Part of a small language model's weights.
Size: width 256, MLP 1024 tanh GELU, 10.8M parameters.
Training: a variant of Muon for these matrices, 4509 steps.
MLP neurons of a small language model. Each row is named by its layer, matrix (up: input weights) and neuron, and shows model dimensions 160-223. Each number is 200 + 20 x the weight over its row's rms, rounded and kept within 0 to 999.
After each neuron's rows, "fires after" lists the tokens most often just before its 100 highest values on Wikipedia text that the model never trained on.

L3.up856,215,201,180,213,206,186,203,223,192,227,217,195,187,205,197,217,229,169,215,203,190,199,168,188,190,253,169,211,213,218,189,204,212,205,225,203,223,241,183,230,197,196,190,200,172,182,227,209,178,183,190,227,195,195,194,219,170,213,184,181,243,216,235,184
fires after: " A", " O", " J", "ac", " M", " I"

L5.up777,219,216,214,182,220,172,212,182,189,213,191,213,196,188,208,208,189,195,200,188,210,180,211,220,219,178,189,185,223,174,224,177,216,200,189,206,202,191,229,210,173,204,179,209,192,207,197,177,160,239,170,204,204,157,261,214,208,195,201,211,207,204,176,202
fires after: " ", "e", " \"", "ou", "a", " v"

L3.up740,195,200,213,193,225,198,191,204,213,186,206,202,220,178,185,211,195,199,211,206,205,169,179,210,217,188,233,212,154,167,209,174,138,204,162,223,209,235,202,234,171,200,173,234,214,207,192,208,214,223,186,176,178,210,214,184,216,206,234,171,199,213,190,198
fires after: " ", "s", "im", "u", "b", "c"

L5.up213,170,204,223,166,219,179,184,241,196,193,204,184,210,184,187,233,201,188,193,204,214,248,194,243,187,215,209,204,219,223,192,205,192,199,156,207,224,211,239,160,173,188,189,179,184,212,215,236,237,183,171,210,189,202,204,204,184,224,200,193,199,219,230,176
fires after: " H", " l", "r", " L", " S", " s"

L6.up154,214,198,181,206,206,207,201,181,213,174,198,210,215,172,183,185,195,207,204,197,213,205,249,216,263,210,220,172,210,215,200,195,241,190,225,175,200,199,201,205,213,211,177,226,189,180,201,222,201,182,166,191,199,188,163,198,203,180,213,183,188,214,209,223
fires after: "a", "er", "r", " or", "ar", " h"

L6.up426,208,193,172,179,207,197,201,202,190,187,211,229,195,235,216,191,154,178,224,220,186,231,166,219,167,216,171,206,216,170,202,203,176,234,193,191,220,183,225,205,170,199,222,231,195,177,198,190,202,232,207,200,169,190,212,210,205,205,220,200,189,233,211,206
fires after: "o", "ra", "w", "l", "r"

L5.up879,209,227,173,197,150,209,199,215,205,206,180,190,174,193,179,210,205,186,218,230,201,170,167,215,225,192,204,216,229,200,177,222,164,220,216,171,183,192,174,193,200,250,173,187,206,222,210,220,195,200,269,218,216,189,237,215,216,234,256,198,209,179,215,186
fires after: "ou", " o", "n", " on", "ld", "ut"

L8.up962,227,182,212,203,199,233,226,209,171,179,179,202,188,219,196,194,187,209,197,193,175,197,212,199,185,189,233,150,229,176,210,191,220,206,174,215,184,194,232,179,195,218,182,209,206,248,198,157,188,203,205,192,220,176,194,202,228,204,197,213,196,211,175,219
fires after: "e", " de", "l", " ", " re", "ep"

L8.up419,190,208,215,213,202,240,191,211,195,181,173,217,216,210,220,235,205,266,201,203,195,189,222,196,214,193,193,162,216,212,186,178,168,213,183,147,190,185,197,210,185,174,197,209,197,197,180,201,222,238,153,183,185,213,206,209,202,179,200,220,231,199,172,197
fires after: " ", " d", "ec", "ist", "g", "%"

L4.up694,192,191,212,162,188,236,215,208,174,179,196,226,203,206,192,183,208,185,192,203,207,201,186,184,182,181,218,167,206,194,205,158,208,229,207,154,162,176,166,219,227,221,173,213,217,203,209,183,202,203,182,185,190,213,213,217,204,214,223,186,220,151,190,179
fires after: " be", ",", " was", " is", " are", "ec"

L5.up626,196,166,205,194,242,185,223,188,154,189,218,187,208,161,172,212,210,227,203,219,155,194,207,161,223,184,175,214,193,214,180,174,216,190,183,192,209,204,169,225,182,223,199,201,189,199,194,211,213,218,230,163,203,182,221,189,213,211,214,208,217,222,206,181
fires after: "oun", "il", " be", "an", "o"

L3.up142,190,192,235,154,188,175,227,203,193,217,205,195,202,200,222,219,188,195,208,174,248,233,190,178,160,209,243,174,190,194,205,191,184,215,184,193,211,207,228,181,186,204,192,154,211,189,172,228,237,185,148,194,186,195,208,217,200,220,192,170,180,223,206,171
fires after: " J", " L", " R", " St", "r", " N"

L8.up540,196,192,212,221,224,188,216,169,195,200,223,207,247,183,184,164,210,191,201,237,179,164,224,185,207,212,196,231,191,203,165,211,183,195,190,205,192,203,162,204,230,188,184,158,220,195,217,185,219,209,183,172,190,210,183,170,229,210,214,196,210,219,170,200
fires after: "o", "ad", "og", "d", "il", "w"

L7.up214,209,150,194,218,202,217,198,225,182,214,240,204,214,212,232,193,204,172,187,226,217,201,221,176,211,179,168,178,188,207,219,211,147,155,189,207,191,177,214,185,209,197,210,172,223,169,220,212,215,186,206,187,212,240,184,207,224,184,181,177,182,190,169,217
fires after: "1", "2", "on", " has", "ed"

L4.up6,210,208,193,187,199,202,162,212,166,192,206,213,212,184,185,210,198,166,160,200,176,190,223,165,200,191,233,224,215,193,225,171,221,210,213,191,215,229,184,191,218,193,191,189,201,205,213,177,177,208,224,149,203,196,212,203,219,205,222,192,227,201,174,212
fires after: "0", ",", "1", "5", "3", "2"

L3.up383,211,178,209,188,179,190,199,193,220,208,211,214,208,203,196,171,194,186,236,188,166,199,232,219,183,203,228,195,243,216,217,235,202,196,226,198,199,156,166,210,179,254,187,190,232,193,190,230,178,177,190,200,240,203,188,210,198,206,199,203,211,236,182,172
fires after: " E", "n", "e", "ro", " pro", " e"

L3.up594,180,169,217,202,232,204,183,204,193,224,169,190,198,193,205,217,211,210,178,169,188,209,235,192,181,187,219,164,223,190,198,182,186,208,226,176,198,222,221,197,227,180,198,167,175,176,221,224,188,161,217,189,183,228,171,182,224,202,211,214,181,227,237,183
fires after: " s", "s", "ies", "m", "%"

L4.up35,173,194,219,235,176,204,225,222,195,211,234,220,206,247,180,170,218,217,215,210,185,209,234,168,207,208,206,205,176,238,175,181,214,231,180,209,189,235,187,188,222,212,174,196,210,181,192,226,163,178,206,209,192,217,167,206,215,167,194,206,232,178,201,218
fires after: " s", "S", " S", "ec"

L6.up923,208,183,253,189,199,200,190,173,185,222,226,226,215,179,178,181,196,184,204,218,186,206,212,225,191,171,218,198,220,210,175,207,212,209,184,244,214,182,185,191,214,156,204,176,194,219,204,229,195,208,170,180,210,174,221,212,193,168,201,223,204,222,197,204
fires after: "1", "2", "ain", "ing", "le", " d"

L5.up698,194,203,190,170,195,179,189,188,222,197,205,219,233,234,195,189,191,183,185,212,214,206,190,207,184,226,191,196,176,184,201,191,211,203,169,225,183,232,209,188,235,201,194,215,199,225,200,181,216,202,205,184,229,215,237,183,209,172,229,199,178,194,206,207
fires after: "t", "s", "-", "e", "ist", "d"

L6.up275,172,201,220,197,217,195,180,204,204,181,191,236,242,205,197,200,178,212,202,188,193,154,177,197,246,209,211,219,222,190,219,214,195,181,194,186,202,224,186,210,189,193,205,173,220,209,229,223,188,217,198,185,212,173,169,210,160,227,185,184,205,191,179,169
fires after: ".", " ", ",", "5", " m", "8"

L5.up836,184,189,233,191,207,173,212,223,154,225,170,196,161,187,242,191,172,187,158,216,192,217,241,207,199,235,220,196,202,175,203,230,201,184,195,167,178,178,239,193,168,186,192,228,165,214,206,226,186,201,172,161,194,208,208,197,222,222,187,241,196,225,208,222
fires after: "ul", "ur", " ch", "ec", "er", "ac"

L4.up158,207,192,220,184,221,236,206,193,179,188,207,161,207,199,196,183,248,218,205,216,236,191,173,249,227,165,211,205,192,202,218,186,223,172,189,194,184,189,203,228,223,179,217,189,265,196,198,213,181,161,194,173,188,199,208,206,181,185,233,209,207,175,225,224
fires after: "o", " P", "r", " C", " T", " t"

L5.up715,188,194,227,188,193,210,162,206,205,232,210,189,218,201,202,214,188,190,234,145,177,208,180,207,205,208,200,182,205,198,177,227,177,200,198,170,217,218,197,174,215,222,172,193,167,205,262,226,161,128,221,198,193,226,210,210,166,200,201,211,212,239,201,194
fires after: " N", " A", " M", "a"

L4.up688,144,194,188,162,188,227,178,231,169,226,202,207,251,220,211,204,190,216,198,207,210,222,192,182,229,198,225,197,192,194,207,188,195,164,204,179,201,196,216,200,202,151,217,176,196,180,213,213,197,192,219,191,208,207,206,209,164,179,150,194,218,180,218,176
fires after: "r", "l", " c", "C", "ch", "h"

L6.up195,202,233,201,195,182,200,179,225,176,193,196,212,177,198,221,205,224,214,197,202,154,222,157,187,194,204,232,209,209,222,178,178,207,210,218,172,209,211,213,217,159,176,181,177,192,216,207,173,180,184,232,189,155,192,201,184,213,204,180,221,214,176,175,210
fires after: "1", "9", "2", "6", "8", "3"

L5.up912,207,188,207,160,185,188,213,205,205,233,169,231,176,218,158,191,192,222,200,205,199,233,217,212,215,200,204,187,231,163,215,192,202,194,203,196,224,216,229,204,184,192,232,212,204,163,226,214,187,195,210,194,188,226,184,198,201,206,206,198,166,191,212,184
fires after: " m", " M", " ", " Mar", "k"

L5.up143,198,214,163,198,190,192,206,238,194,195,204,223,223,175,184,181,170,212,187,185,181,187,187,213,196,185,226,201,188,208,227,236,188,178,179,184,177,180,192,200,215,201,211,158,183,186,182,201,175,181,218,191,184,169,223,196,203,199,216,192,169,212,213,214
fires after: "om", "a", "o", " m", "m", "es"

L3.up379,177,187,192,195,204,201,197,180,226,196,199,201,186,221,182,253,190,246,188,182,215,162,220,231,221,208,186,222,208,179,198,192,190,210,219,186,179,203,208,215,197,176,226,216,216,180,202,173,202,224,216,194,220,192,171,225,171,215,184,183,245,176,195,192
fires after: " ", "|", ".", "7", "u", "z"

L5.up866,176,179,208,202,220,179,245,207,204,247,224,153,179,180,184,185,201,190,193,211,179,234,272,211,190,215,208,206,205,214,160,192,201,183,198,217,229,173,215,244,194,180,168,158,189,174,234,187,240,240,204,173,225,179,176,231,174,203,212,200,186,188,168,172
fires after: "f", " f", "eb", " comp", "c"

L5.up357,244,178,220,182,192,166,221,180,216,166,186,208,193,171,183,208,188,192,198,183,198,178,212,185,218,241,203,206,219,199,168,200,161,212,179,193,197,179,219,196,180,183,236,219,223,177,236,221,227,206,173,213,200,177,188,168,221,184,241,174,181,173,241,168
fires after: " m", " b", " M", "et", "at", "l"

L4.up729,173,187,147,198,187,190,188,181,232,182,205,235,184,204,237,182,184,183,236,205,206,170,183,205,198,166,203,194,215,196,192,249,200,225,196,196,214,208,204,178,190,188,221,219,210,188,187,223,212,193,185,176,208,210,224,232,171,225,198,174,180,242,242,195
fires after: "ro", "l", "ur", "r", "le"

L3.up384,216,186,202,195,217,174,170,210,252,207,192,226,184,245,174,185,196,209,213,245,193,226,223,188,225,226,186,233,194,190,178,184,211,218,194,215,211,255,231,179,194,188,209,208,174,151,233,213,203,189,162,170,175,200,205,212,201,150,187,209,227,188,171,208
fires after: " s", " st", " S", "m", " St", "a"

L5.up182,192,192,211,167,193,178,202,189,195,223,218,194,207,186,189,191,171,202,193,214,206,197,220,186,223,189,246,174,236,209,210,211,210,194,224,247,175,168,164,242,192,202,197,188,209,171,169,195,179,202,165,190,240,170,224,184,260,171,234,240,195,199,183,186
fires after: "1", "n", "an"

L8.up837,158,233,201,200,200,170,223,225,212,229,223,191,182,199,202,206,176,231,224,240,213,217,216,200,213,233,209,154,196,254,209,202,201,174,187,204,184,196,168,218,185,193,203,220,204,181,233,197,215,213,209,199,213,189,169,243,197,220,207,212,195,210,180,205
fires after: " f", "eb", " F", " the"

L4.up906,222,226,166,211,208,177,234,207,221,190,213,195,234,231,220,195,207,180,193,228,177,187,214,223,201,195,213,195,196,186,200,223,178,229,238,182,174,175,189,207,225,189,199,159,180,162,199,192,178,203,174,185,131,192,229,205,193,213,231,167,234,197,208,253
fires after: " J", "m", "a", " H", " g", " D"

L8.up876,190,208,207,196,184,165,192,171,185,222,199,196,171,195,191,201,148,208,207,196,208,206,217,232,181,204,190,229,160,176,195,237,224,185,200,207,194,157,211,209,197,196,196,204,183,245,214,192,147,183,204,181,186,204,212,196,184,192,187,232,217,189,203,201
fires after: "==", "ol", "ec"

L5.up848,212,175,192,132,197,219,167,236,226,199,208,205,248,191,220,213,227,222,228,164,246,209,227,196,184,194,197,188,186,205,181,146,190,163,171,207,200,207,231,179,179,208,246,191,194,193,213,237,241,200,207,224,237,176,216,227,174,215,177,190,216,206,187,170
fires after: "h", "c", " sh", " H", "r", " h"

L5.up198,189,234,194,171,204,231,182,195,186,199,212,218,229,220,211,172,180,170,177,229,218,205,193,189,192,193,192,195,195,193,220,184,184,197,152,224,204,172,235,209,198,225,199,199,227,188,160,194,215,184,192,178,230,211,223,218,187,186,233,223,188,203,191,200
fires after: "c", " con", "s", "-", "t"

L3.up880,174,199,166,226,228,205,180,215,217,193,153,211,215,174,211,245,185,214,214,241,171,187,197,217,210,194,207,203,206,240,206,190,208,158,198,167,164,189,204,192,174,167,177,152,222,236,210,204,196,175,179,195,207,177,182,182,201,193,198,167,211,221,236,209
fires after: "r", "og", "g", "un", "m"

L3.up771,167,203,221,219,181,184,256,228,205,175,204,194,183,210,223,193,192,198,205,189,185,215,196,168,226,188,215,210,224,209,214,168,175,217,200,209,169,194,192,219,220,196,168,166,191,212,201,211,209,214,192,186,220,157,183,192,210,191,180,207,200,206,155,198
fires after: "le", " se", " b", "l", " re"

L5.up720,172,212,212,170,194,185,210,198,213,184,213,194,194,217,233,170,184,197,211,213,209,179,191,196,162,184,159,176,239,194,191,191,184,218,175,225,201,211,241,214,205,209,213,217,230,195,212,194,205,217,169,204,190,170,181,197,182,212,216,221,189,225,191,195
fires after: "r", "1", "on", ".", "b", "w"

L4.up275,243,213,190,170,232,150,195,239,183,209,186,198,188,201,189,222,199,221,210,167,154,202,202,239,211,167,185,202,208,202,204,200,189,209,210,195,205,192,194,195,195,254,177,193,185,168,170,218,170,167,180,201,187,241,210,209,190,201,182,211,227,216,187,193
fires after: " J", " l", " m", " N", " M", "M"

L4.up98,196,183,204,197,199,180,227,232,214,182,199,179,173,193,190,195,222,186,214,193,191,175,154,224,221,209,147,173,260,225,175,196,169,177,213,225,246,173,215,187,162,191,216,197,223,198,205,221,217,195,193,251,198,194,235,194,205,208,184,221,208,184,217,217
fires after: " o", "in", "ro", " ch", " f", " B"

L5.up206,210,186,195,174,193,243,188,196,210,190,175,218,189,195,208,223,169,223,190,219,213,225,171,226,212,208,226,210,209,202,205,191,169,225,170,181,196,174,213,225,168,211,219,231,189,206,194,204,191,248,235,186,165,223,214,196,174,193,186,216,218,228,165,176
fires after: " d", " C", "und", " in", "ec", " "

L3.up196,155,200,176,228,257,224,181,215,198,177,228,204,171,164,221,197,203,227,206,201,177,201,203,201,232,179,216,165,214,179,193,163,172,201,205,165,189,210,184,232,239,227,204,213,183,202,250,212,193,143,222,234,206,216,206,190,217,211,192,192,193,208,199,244
fires after: "\n", " is", ")", " was", " n", " ="

L7.up112,174,170,194,189,206,197,201,190,191,230,200,204,215,223,176,178,177,224,224,193,165,207,190,227,203,242,158,213,216,214,224,189,188,234,183,208,194,216,210,158,171,219,199,228,201,197,198,202,201,186,215,208,196,185,182,220,193,227,195,202,221,177,240,192
fires after: "on", " con", " cont", "t", "b", " in"

L3.up210,225,175,166,173,204,211,216,229,150,203,198,213,112,194,174,206,217,204,191,186,191,179,205,219,176,201,170,189,189,220,203,181,188,235,185,241,214,204,198,223,205,207,214,165,211,177,200,227,169,214,233,195,207,209,203,212,213,177,200,197,210,191,218,192
fires after: "op", " f", " S", " p", "ic", " C"

L6.up106,211,170,244,196,208,198,192,175,203,200,219,194,202,198,183,176,166,227,207,216,192,219,223,193,174,169,182,176,232,197,187,181,208,200,189,231,192,165,220,209,196,209,219,212,222,167,173,186,175,221,192,161,217,180,205,161,222,176,234,186,174,219,189,210
fires after: "1", "ep", "ec", "et", "f"

L3.up36,173,203,190,198,240,214,207,207,189,248,180,229,214,210,198,193,161,192,201,211,220,171,198,210,200,167,188,217,171,190,175,209,176,225,207,179,169,237,207,223,179,205,198,206,230,174,202,205,193,208,196,179,185,182,171,192,181,197,206,192,205,206,159,199
fires after: "2", "o", " ", "ri", "c"

L3.up743,212,205,183,189,196,196,184,238,195,193,206,190,214,203,181,182,185,203,174,173,205,161,207,204,192,193,182,196,217,184,202,216,206,216,210,194,178,188,231,207,191,205,198,207,214,200,216,226,202,195,206,173,224,223,207,179,201,213,200,197,244,233,195,205
fires after: " e", " O", " A", " M", " l", " m"

L7.up57,210,200,172,164,210,224,191,194,207,207,207,223,197,189,233,193,195,222,191,160,239,212,195,181,196,193,206,184,166,236,157,215,204,189,223,204,214,217,199,237,210,184,203,185,211,184,198,221,173,173,205,185,235,213,178,170,198,212,207,217,214,204,206,155
fires after: "m", "p", " P", " M", "r"

L5.up340,189,184,212,170,231,193,177,195,214,224,201,225,175,191,204,250,197,207,222,210,200,221,191,250,172,230,196,221,203,214,157,202,188,197,212,185,197,197,191,190,224,253,203,191,179,184,218,198,214,184,193,210,213,232,217,252,183,193,242,200,215,204,177,209
fires after: " Mar", " B", " N", " M", " on", "n"

L4.up511,159,200,197,173,188,217,189,224,219,213,202,205,249,179,202,211,200,197,200,200,240,195,221,193,213,177,221,180,194,242,214,199,191,196,145,186,205,189,234,194,196,223,201,223,211,205,195,206,217,207,198,204,236,169,213,202,203,195,203,179,151,191,178,194
fires after: " h", " H", "p", "r", "ep", " d"

L4.up17,211,195,224,196,199,223,197,201,237,203,192,190,221,191,217,161,211,196,195,193,212,195,194,185,219,196,205,208,220,226,187,170,219,221,220,182,237,231,197,193,201,176,188,187,219,176,190,186,197,203,169,195,229,180,187,191,172,222,179,181,197,176,198,193
fires after: "h", "e", "en", "k"

L5.up669,202,204,200,180,208,197,186,208,191,209,202,195,205,178,182,203,188,200,190,208,211,206,205,226,179,189,204,209,180,210,228,166,203,174,218,182,244,143,180,233,219,200,224,194,177,180,180,212,212,200,180,179,192,166,230,198,193,171,232,209,221,180,180,175
fires after: "u", "r", "o", " st", " pro"

L7.up640,226,193,181,194,172,178,194,195,226,199,183,210,223,209,201,176,227,191,188,195,196,231,159,201,202,193,182,194,190,180,185,222,174,198,193,233,210,257,203,182,223,203,184,195,163,201,186,190,219,221,155,206,213,196,192,207,220,225,191,191,207,184,158,225
fires after: "e", "a", " J", "u", "ish"

L8.up612,212,211,221,219,203,207,177,232,184,213,248,201,193,232,181,180,177,192,214,222,197,173,170,192,162,208,194,203,191,221,223,171,224,182,208,172,184,190,208,202,170,199,223,212,177,228,203,214,216,253,198,218,205,166,193,191,184,187,188,219,230,195,216,200
fires after: "ar", " sh", "h", " W", "The", " th"

L6.up596,236,206,210,176,175,214,216,207,204,226,209,183,224,218,208,209,200,247,206,193,214,183,175,200,201,162,224,190,202,219,190,193,219,202,178,195,194,205,225,176,195,150,174,196,208,205,207,218,180,209,166,214,242,162,199,251,205,217,198,216,201,178,209,194
fires after: ".", "e", " ex", "at", "h"

L8.up993,197,214,173,215,175,191,204,175,191,223,199,216,168,193,225,179,176,179,234,177,214,213,178,171,204,190,182,199,221,189,151,229,162,222,221,153,212,190,200,196,189,191,193,188,195,205,184,198,232,186,230,223,229,214,180,190,203,217,192,212,225,164,189,206
fires after: ".", " o", "ut", " an", "rit", ","

L3.up956,184,195,191,171,203,203,208,225,215,201,219,201,202,201,197,177,208,213,239,226,192,195,171,245,189,185,176,178,226,194,212,216,191,200,179,220,201,245,219,202,200,240,208,216,173,240,187,180,191,194,184,180,200,208,172,220,193,197,200,213,205,182,199,162
fires after: " d", " con", " t", " o", " ", "t"

L5.up282,205,186,234,202,201,207,208,215,190,198,218,211,166,205,212,195,230,188,231,240,161,188,199,190,195,202,198,197,220,191,175,215,191,252,225,186,213,185,188,220,192,222,185,224,203,199,202,208,173,176,174,197,162,202,182,205,209,181,214,247,211,165,203,205
fires after: " ", " (", "0", "3", "8"

L4.up157,191,206,228,185,190,179,196,220,205,208,209,221,217,223,181,161,223,229,204,200,167,228,203,207,167,206,231,171,175,210,225,175,191,186,174,196,228,229,215,206,237,204,205,218,185,202,188,228,203,190,160,194,190,215,181,204,204,208,192,149,194,187,174,166
fires after: " St", " J", " D", " s", "ud"

L5.up2,242,203,196,169,201,230,218,184,161,224,185,223,228,154,220,204,203,229,189,204,175,171,216,213,203,235,213,200,215,214,194,192,168,188,204,213,203,182,193,209,168,207,199,178,186,171,221,191,201,188,195,188,174,213,242,195,209,187,208,206,197,183,204,204
fires after: " ", "est", " a", " or"

L8.up875,211,169,199,190,205,182,169,197,230,165,233,183,220,221,197,210,182,199,159,231,217,211,191,208,170,168,205,212,200,221,188,187,170,200,196,222,167,209,206,212,209,207,178,167,213,209,189,185,213,197,190,170,248,196,234,190,200,190,185,221,183,192,166,221
fires after: "9", "1", "f", "0", "s"

L7.up505,199,183,222,204,178,216,185,207,203,199,204,224,199,207,224,201,189,190,217,220,191,220,202,219,189,185,171,181,183,194,132,187,177,199,178,224,203,226,231,177,216,220,198,193,187,205,198,157,208,220,202,197,224,154,208,197,193,174,206,175,223,203,196,199
fires after: "e", " J", " de", "re"

L3.up883,220,203,224,198,251,180,180,186,170,193,167,193,205,212,184,198,201,230,213,217,204,181,189,188,220,191,201,185,184,214,233,191,222,202,205,170,211,188,185,228,211,172,210,190,198,157,200,200,175,184,177,163,180,165,206,197,172,202,225,173,198,202,237,172
fires after: "ol", " P", "ro", "u", " pro", "r"

L4.up992,164,199,204,182,175,192,216,191,177,169,189,146,201,184,210,172,189,215,185,186,212,188,234,189,221,224,176,211,200,200,204,211,214,182,220,193,185,173,171,216,205,202,182,215,209,197,193,229,175,189,176,181,211,171,193,168,186,196,172,211,201,191,158,199
fires after: " se", "le", "p", " e", " W", " re"

L3.up57,221,180,179,171,194,221,181,222,171,214,227,194,163,194,213,227,199,228,193,180,212,214,219,194,193,219,197,180,194,188,174,186,222,213,165,187,190,184,211,227,177,198,206,195,231,215,181,206,199,191,235,209,212,176,184,166,192,179,193,224,188,174,179,178
fires after: " f", "f", " F", "ic", "ec"

L8.up756,193,183,204,179,238,148,194,160,193,225,242,214,185,205,211,201,206,178,164,214,192,213,188,175,214,217,174,208,201,213,214,217,181,208,219,192,199,155,201,227,219,215,196,165,187,221,191,212,212,198,199,161,250,217,199,195,195,194,213,185,196,186,206,228
fires after: "9", "0", "1", " in"

L4.up577,173,213,191,220,214,177,186,194,194,215,176,190,212,154,214,227,204,196,185,245,195,189,223,203,225,184,212,202,216,210,199,206,193,176,195,201,191,209,207,205,221,203,167,202,191,206,225,203,201,187,160,236,169,189,192,215,227,177,176,193,241,203,240,237
fires after: "ubl", "oun", "m", "our", "un", "ited"

L4.up848,198,181,204,215,192,221,207,214,189,218,218,189,203,199,205,219,215,220,220,207,190,241,219,217,190,221,195,171,169,233,218,215,197,194,171,214,223,185,237,216,193,193,181,171,235,197,214,182,207,185,200,227,182,186,172,222,227,212,219,205,216,192,188,193
fires after: "r", "ud", " for", "l", "cl"

L3.up87,189,202,211,232,252,204,185,173,184,202,202,189,205,180,216,261,165,220,209,237,191,213,199,209,206,180,199,204,212,205,189,156,165,232,171,192,191,242,223,235,205,228,192,191,211,198,204,206,210,192,200,184,203,220,186,228,169,215,185,174,179,196,181,215
fires after: ",", "\n", "),"

L8.up604,241,181,178,174,209,167,203,237,168,190,216,200,184,173,150,185,191,223,197,181,204,187,224,232,211,206,232,213,217,199,228,185,205,202,199,212,200,211,238,217,187,179,252,201,227,212,234,240,207,189,168,193,202,229,162,176,202,209,226,211,196,192,203,186
fires after: " C", " M", "c", " m", "ol"

L3.up620,250,178,247,165,193,162,205,206,202,194,237,212,173,183,217,184,201,183,194,234,203,206,179,199,161,202,227,163,191,196,204,185,157,252,212,203,190,209,225,181,184,186,231,204,200,215,166,182,193,168,196,222,213,189,205,230,238,194,213,185,195,209,198,222
fires after: " s", " S", " L", " l", " R", " as"

L3.up448,197,220,194,161,196,180,212,228,197,198,169,204,246,182,229,172,178,211,211,203,203,199,228,202,224,256,157,175,165,183,240,178,185,185,201,186,176,192,203,204,201,204,169,193,183,201,190,217,201,224,205,200,206,219,243,201,201,224,200,204,192,209,215,204
fires after: " T", " b", " an", " v", " h", " H"

L8.up1012,202,177,231,176,178,243,190,202,173,181,183,250,196,178,210,221,186,187,167,213,197,152,191,181,192,243,208,174,218,204,199,181,201,182,204,182,196,191,207,246,222,201,182,198,214,234,213,215,213,200,196,205,186,227,214,173,199,206,190,192,192,192,211,222
fires after: "t", " cont", " a", " ", " d", "A"

L8.up864,195,205,208,204,206,225,210,194,228,226,213,222,197,209,236,205,178,211,236,235,190,204,218,191,186,192,201,166,200,222,209,206,159,193,169,191,172,208,229,179,203,189,209,193,218,172,218,225,232,156,199,154,207,238,185,238,174,175,171,222,222,207,205,160
fires after: "2", "p", "1", "un", "en"

L7.up759,194,167,185,202,219,222,181,196,207,184,220,238,228,217,223,216,178,197,163,197,207,176,171,190,191,197,240,225,170,189,208,178,193,229,175,234,189,189,209,209,166,237,211,211,207,223,197,216,180,204,213,191,194,186,217,210,177,187,203,212,182,202,204,192
fires after: " ", "-", "y", "1", "c", "ly"

L4.up841,193,211,201,189,226,185,185,217,208,205,202,209,183,218,172,212,187,199,225,215,193,215,235,191,219,211,201,171,236,214,188,196,234,189,220,205,194,162,189,175,208,187,185,208,196,191,200,225,198,204,218,130,172,210,161,232,195,146,181,147,208,231,200,173
fires after: "I", " in", "p", " E"